{"n_head": 3, "norm": "rmsnorm", "tie_embeddings": false, "parallel_block": false, "init_std_down": 0.0, "lr_head": 0.00615, "schedule": "wsd", "batch_tokens": 32768, "steps": 7251}
MLP neurons of a small language model. Each row is named by its layer, matrix (gate and up: input weights; down: output weights) and neuron, and shows model dimensions 64-159. Each number is 200 + 40 x the weight over its row's rms, rounded and kept within 0 to 999. A neuron's up and down rows have the sign that makes its largest values positive.
After each neuron's rows, "fires before" lists the tokens most often just after its 100 highest values on Wikipedia text that the model never trained on; "fires after" lists the tokens most often just before its 100 highest values on Wikipedia text that the model never trained on.

L6.gate45,217,129,199,135,261,209,200,170,170,147,128,235,237,265,211,217,252,181,102,147,152,267,226,224,232,192,218,159,226,237,237,206,251,137,137,198,118,124,186,224,184,158,178,218,185,140,278,233,230,213,183,242,126,164,241,266,227,174,164,143,225,183,198,224,213,203,283,253,210,217,226,185,236,230,156,256,163,178,194,152,204,237,207,206,158,163,206,194,190,276,244,233,225,238,108,231
L6.up45,161,146,216,177,205,201,233,224,154,212,163,152,235,209,137,188,183,216,110,175,177,113,214,221,232,216,198,217,236,190,189,264,225,151,285,175,161,224,271,208,186,202,188,183,198,190,138,210,138,242,192,199,223,176,287,254,164,191,166,147,244,91,251,208,262,132,216,226,204,200,250,191,184,276,223,269,119,199,162,130,179,211,161,179,217,243,203,175,250,228,193,270,125,200,188,230
L6.down45,173,240,203,295,198,261,152,176,201,133,147,187,171,268,280,162,164,224,219,133,191,147,238,219,192,269,277,162,132,156,206,225,151,217,121,201,110,167,213,148,205,192,187,219,189,178,167,206,216,159,239,206,251,176,256,214,233,136,196,198,149,150,139,218,204,226,269,218,221,226,149,232,287,198,183,275,187,180,195,199,166,222,229,191,230,180,166,216,247,234,192,243,240,230,147,267
fires before: "ce ", "c", "s", "am", "s ", "er "
fires after: "for", "en", "ear", "our", "at", "v"

L4.gate86,247,202,132,146,214,261,234,206,253,208,265,249,243,256,210,260,219,232,244,185,251,128,201,215,168,262,215,225,204,152,199,250,256,266,193,190,236,227,202,208,257,137,226,184,251,210,217,219,164,181,305,195,225,160,211,266,250,181,203,216,205,203,229,247,216,170,240,220,230,164,211,169,224,221,227,298,211,246,147,169,262,233,228,256,145,194,157,176,206,225,187,220,128,217,251,82
L4.up86,201,181,190,270,167,237,224,152,123,259,181,180,178,226,261,185,184,194,207,179,200,205,177,239,206,252,197,204,150,228,220,127,193,184,150,186,238,217,250,243,193,216,227,152,184,313,222,220,255,280,248,210,210,250,178,91,210,161,208,186,179,159,239,221,286,227,118,178,199,218,166,173,225,214,235,170,226,240,202,228,114,251,157,152,232,134,180,216,260,168,161,208,231,208,199,218
L4.down86,237,186,221,235,200,206,237,172,226,155,195,236,313,202,143,209,157,150,218,242,217,147,132,164,237,171,188,185,174,284,183,244,269,197,177,120,222,130,172,245,161,235,185,206,224,189,147,133,157,179,195,136,207,129,238,206,208,185,152,200,201,157,129,237,232,257,224,253,203,188,237,121,243,210,206,223,218,238,231,208,251,204,209,140,223,219,177,203,201,234,211,218,173,255,172,154
fires before: "i", "m", "is", "le", "all", "al "
fires after: "f", "v", "re", "V", "e"

L2.gate132,200,234,154,264,237,227,209,220,212,127,133,216,209,122,159,230,195,101,211,177,178,137,222,163,191,131,191,184,279,164,248,165,260,262,228,216,145,227,195,167,227,188,201,194,223,256,191,274,253,219,230,221,184,242,227,179,199,225,205,141,195,181,181,213,269,173,125,224,144,218,173,213,194,199,174,136,251,131,214,242,208,226,154,230,148,166,146,201,199,232,277,210,190,173,146,200
L2.up132,191,236,187,182,187,107,249,187,295,209,178,188,172,209,194,163,259,175,194,169,199,191,275,328,175,234,211,201,180,179,262,200,174,133,230,113,243,175,245,177,176,229,189,218,216,141,141,185,201,145,259,231,250,243,143,195,271,189,181,187,185,286,251,218,130,176,195,214,215,227,194,211,229,226,170,192,181,177,225,206,184,183,234,231,176,226,206,211,166,192,219,151,238,254,184,244
L2.down132,176,192,156,139,233,215,219,248,268,217,269,253,205,208,242,225,202,218,229,205,174,254,224,136,240,212,111,113,264,230,237,170,224,211,248,194,140,158,245,180,233,300,237,227,162,188,170,244,227,206,221,197,130,178,197,169,114,236,239,231,254,189,209,171,174,241,224,140,270,163,159,166,219,226,200,165,224,171,262,156,213,183,179,249,133,173,220,244,185,216,176,185,157,124,232,183
fires before: "it", "is", "en ", "ar", "o "
fires after: "w", "W", "Ch", "c", "ch"

L5.gate102,210,181,153,133,183,162,191,195,232,155,190,215,230,206,197,174,138,226,172,210,172,232,209,195,154,206,132,177,223,256,266,222,167,165,191,204,238,144,228,223,252,196,206,185,251,186,234,198,91,299,144,242,181,220,231,117,200,195,94,216,252,196,214,159,227,241,239,189,188,117,217,204,251,176,160,196,180,213,144,225,177,164,247,136,202,210,257,187,238,185,173,243,202,100,210,263
L5.up102,118,205,232,216,234,194,195,210,161,184,158,212,170,190,282,183,202,288,251,225,144,229,247,163,219,215,171,149,236,232,209,224,210,168,210,95,256,206,195,235,250,245,241,209,240,211,168,273,183,191,236,187,255,226,233,125,194,205,270,240,209,190,237,188,158,128,126,150,206,179,190,144,110,162,157,221,230,295,164,191,205,195,182,240,176,194,232,239,196,220,192,183,162,190,215,243
L5.down102,177,244,237,206,190,164,248,133,194,167,196,164,209,220,175,144,151,265,189,228,204,200,236,203,180,265,188,158,276,137,211,157,249,112,155,152,154,197,171,267,210,177,200,174,185,211,175,164,192,249,178,249,157,174,185,195,198,191,213,174,224,202,226,169,162,264,168,218,129,152,223,158,165,177,170,220,156,215,165,196,197,227,161,254,152,249,253,247,125,228,146,146,256,203,248,228
fires before: "le ", "ed ", "ly ", "t ", ", ", "; "
fires after: "it", "i", "is", "ic", "ou", "il"

L5.gate173,147,167,140,209,164,180,217,148,227,187,211,205,208,118,210,194,150,135,168,172,120,190,213,221,242,181,170,246,211,143,252,180,230,164,278,219,139,232,262,222,255,156,232,187,176,127,164,247,147,214,262,214,206,242,164,165,156,145,142,169,165,273,224,153,107,153,192,168,224,224,183,254,190,181,125,277,209,165,173,171,130,233,231,267,252,145,192,195,132,210,199,178,101,184,192,215
L5.up173,245,177,214,159,234,135,191,199,186,217,161,211,196,165,190,192,205,216,212,230,225,187,144,228,99,210,110,260,246,205,212,158,198,186,231,209,149,142,197,131,219,239,201,156,250,241,210,176,206,162,206,236,149,163,196,208,292,183,146,228,200,173,188,241,192,162,186,256,143,208,274,139,267,204,174,254,212,193,113,265,232,187,190,243,115,191,219,268,202,268,218,226,232,210,172,171
L5.down173,110,239,235,142,87,258,194,186,207,163,213,195,145,250,147,140,188,212,240,184,229,201,265,250,165,181,183,102,196,173,184,227,189,135,222,137,213,256,226,236,255,266,145,165,229,148,225,263,263,257,189,230,123,213,217,183,218,209,202,230,189,180,144,274,216,192,231,216,146,291,207,251,216,210,178,220,207,199,205,166,136,170,221,122,214,172,248,185,229,166,227,216,209,197,203,152
fires before: "l", "k", "er", "k ", "al", "an "
fires after: "w", "ch", "W", "Ch"

L5.gate77,196,219,221,164,197,234,176,263,194,232,127,145,138,223,179,193,177,138,228,228,163,236,245,203,246,187,262,216,215,250,246,204,205,209,156,192,178,211,216,216,278,208,187,221,196,178,179,283,226,203,223,176,243,220,206,203,245,126,240,208,151,144,211,276,196,146,131,197,204,226,266,110,204,210,182,204,144,230,164,218,110,215,211,240,320,198,186,295,103,235,203,203,160,171,211,164
L5.up77,245,203,142,180,209,272,149,141,250,169,209,158,182,227,197,174,201,211,101,290,207,190,229,235,235,263,162,177,173,207,214,220,140,249,167,183,133,87,135,156,231,216,192,203,232,238,115,87,174,221,220,155,204,230,216,303,249,168,203,203,219,188,212,178,169,162,140,140,200,214,186,189,193,249,147,276,147,223,222,172,144,210,184,195,188,205,233,309,223,187,168,214,125,186,166,213
L5.down77,211,246,212,216,161,271,257,159,193,147,233,243,150,124,239,158,245,168,239,205,205,203,209,212,186,175,184,232,161,215,169,208,211,156,197,189,124,282,216,202,198,221,133,219,217,177,213,196,148,229,256,190,213,201,169,169,166,201,248,216,234,219,255,248,171,156,250,243,243,140,164,211,235,216,173,298,233,132,202,265,220,191,190,160,145,204,238,75,156,238,216,155,196,255,253,159
fires before: "s ", "t ", "in", "c", "g", "ce "
fires after: "en", "in", "or", "ug", "ear", "ol"

L11.gate62,210,201,210,193,254,207,191,221,122,179,162,240,247,236,139,192,235,238,130,200,129,217,193,182,133,153,266,188,262,174,164,178,236,207,183,216,187,160,215,109,231,175,217,176,203,214,189,192,211,295,233,217,181,144,270,220,187,205,137,246,224,231,173,201,178,162,240,173,138,143,206,248,209,225,188,254,317,158,255,200,163,232,201,204,162,169,183,148,230,199,220,205,213,228,235,270
L11.up62,161,218,218,163,206,232,186,230,198,157,219,246,245,191,197,253,232,223,202,190,188,223,200,199,134,176,231,194,168,178,209,205,228,229,205,191,219,149,174,216,176,288,222,211,242,204,200,219,193,149,179,176,205,177,244,214,138,256,200,192,178,282,164,198,276,193,111,252,157,151,260,250,239,193,126,137,237,182,199,125,221,193,214,106,133,169,159,226,161,152,185,205,178,104,235,170
L11.down62,144,160,175,167,285,180,198,232,138,237,270,170,258,162,214,142,240,177,193,170,213,266,190,178,188,178,148,211,277,229,239,218,255,232,171,208,122,286,209,204,236,203,212,196,254,194,283,201,210,230,241,160,229,312,172,204,213,110,245,231,220,220,184,207,165,169,210,199,258,202,171,101,201,217,228,168,156,136,256,157,145,247,213,142,179,206,207,221,212,215,211,204,231,210,201,162
fires before: "ot ", "ow", "y ", "ap", "am"
fires after: "k", "is ", "r", "id", "d", "was "

L11.gate103,278,222,170,184,177,183,177,222,170,220,201,171,201,155,186,229,241,160,198,164,180,273,186,178,253,184,180,168,170,182,179,252,260,196,269,154,154,182,156,192,141,135,200,274,198,173,255,199,178,179,170,159,222,187,201,226,241,181,274,178,118,166,231,168,235,200,171,210,188,190,207,136,214,159,220,156,177,299,219,228,125,145,210,264,220,187,215,224,218,272,175,184,188,268,205,166
L11.up103,198,174,185,190,228,251,219,177,199,188,170,235,239,212,190,165,134,271,220,259,206,183,117,241,213,217,244,210,274,162,237,253,259,184,214,250,258,193,221,214,263,174,188,254,169,221,202,235,199,243,193,217,173,185,212,220,202,178,236,183,139,155,183,189,156,173,196,232,205,249,229,208,149,206,235,174,235,190,198,209,258,173,224,205,250,254,227,106,207,245,143,225,206,192,204,160
L11.down103,183,252,154,208,288,241,235,251,115,122,172,198,249,191,207,200,186,225,173,135,175,224,197,175,181,194,236,200,253,153,212,231,209,192,255,196,199,267,166,172,193,216,197,211,179,214,193,258,239,205,177,138,197,225,281,148,228,226,254,166,126,237,275,110,167,275,186,98,182,194,188,216,209,164,183,158,211,246,200,192,207,199,208,284,158,126,243,254,171,183,166,177,136,180,233,237
fires before: "ur", "u"
fires after: "ul", "ec", "e", "uc", "gr", "ic"

L11.gate132,258,207,200,166,180,205,198,182,158,109,226,208,210,219,224,226,250,194,180,169,223,187,219,236,217,169,178,211,241,196,234,210,166,177,205,171,223,89,191,227,191,146,219,116,191,301,214,154,273,105,202,260,186,228,137,209,184,151,228,163,151,206,163,246,228,197,230,188,176,185,250,189,237,68,224,213,185,273,245,262,245,281,254,184,241,245,213,236,261,256,242,171,223,219,241,242
L11.up132,177,224,198,150,231,145,133,203,201,117,229,215,187,224,212,210,205,181,116,182,254,195,159,109,218,209,225,198,241,184,229,213,110,246,199,279,304,216,166,132,233,187,194,152,189,149,188,202,208,161,186,124,199,179,199,232,203,190,159,217,192,219,216,222,152,237,239,215,191,138,205,190,238,121,202,238,216,238,178,202,221,216,161,279,191,226,200,214,250,247,158,210,201,281,224,146
L11.down132,239,275,180,193,192,118,236,198,249,274,261,285,192,194,152,203,221,175,252,159,190,208,219,220,191,138,198,198,183,170,206,237,146,256,221,223,244,161,152,202,191,201,221,218,189,107,210,221,202,170,210,200,231,68,197,176,167,253,248,189,198,229,199,139,102,176,252,262,282,156,176,192,138,141,232,212,147,245,227,194,212,132,187,155,177,184,177,181,200,177,253,225,218,113,224,238
fires before: "n", "is", "id", "ing "
fires after: "di", "t", "si", "d", "pro"

L2.gate47,105,191,196,184,187,134,211,269,173,224,197,195,195,160,274,195,219,162,269,181,137,225,269,277,209,182,179,173,160,168,224,200,206,239,166,225,296,159,166,122,149,191,219,229,170,199,215,216,199,166,225,177,226,226,246,198,241,190,236,180,153,211,191,207,170,198,256,224,187,172,231,228,178,181,250,164,160,223,213,228,143,189,103,159,187,202,209,162,209,203,211,235,219,123,208,231
L2.up47,229,153,130,193,229,224,189,264,211,196,156,206,205,198,199,284,248,273,289,206,210,218,218,253,139,197,161,186,216,211,218,173,184,260,217,193,204,198,195,149,236,248,210,174,197,152,230,163,208,215,237,158,205,160,280,172,208,164,239,238,123,246,184,199,167,220,234,217,163,170,195,228,238,249,191,171,187,175,189,194,197,234,227,246,187,86,246,221,271,154,272,208,178,170,207,218
L2.down47,273,237,170,187,243,173,195,203,143,232,173,181,283,252,181,216,180,174,186,157,225,167,246,194,195,126,177,162,191,197,186,172,136,261,223,186,210,222,133,245,201,212,249,121,144,178,181,207,299,243,179,263,192,190,195,188,167,242,163,237,253,203,193,206,222,124,209,234,249,193,176,209,205,164,302,282,194,151,253,188,209,268,181,169,227,192,129,159,236,310,218,192,240,235,217,189
fires before: "n", "er", "e ", "an", "pl", "il"
fires after: "si", "li", "ti", "di"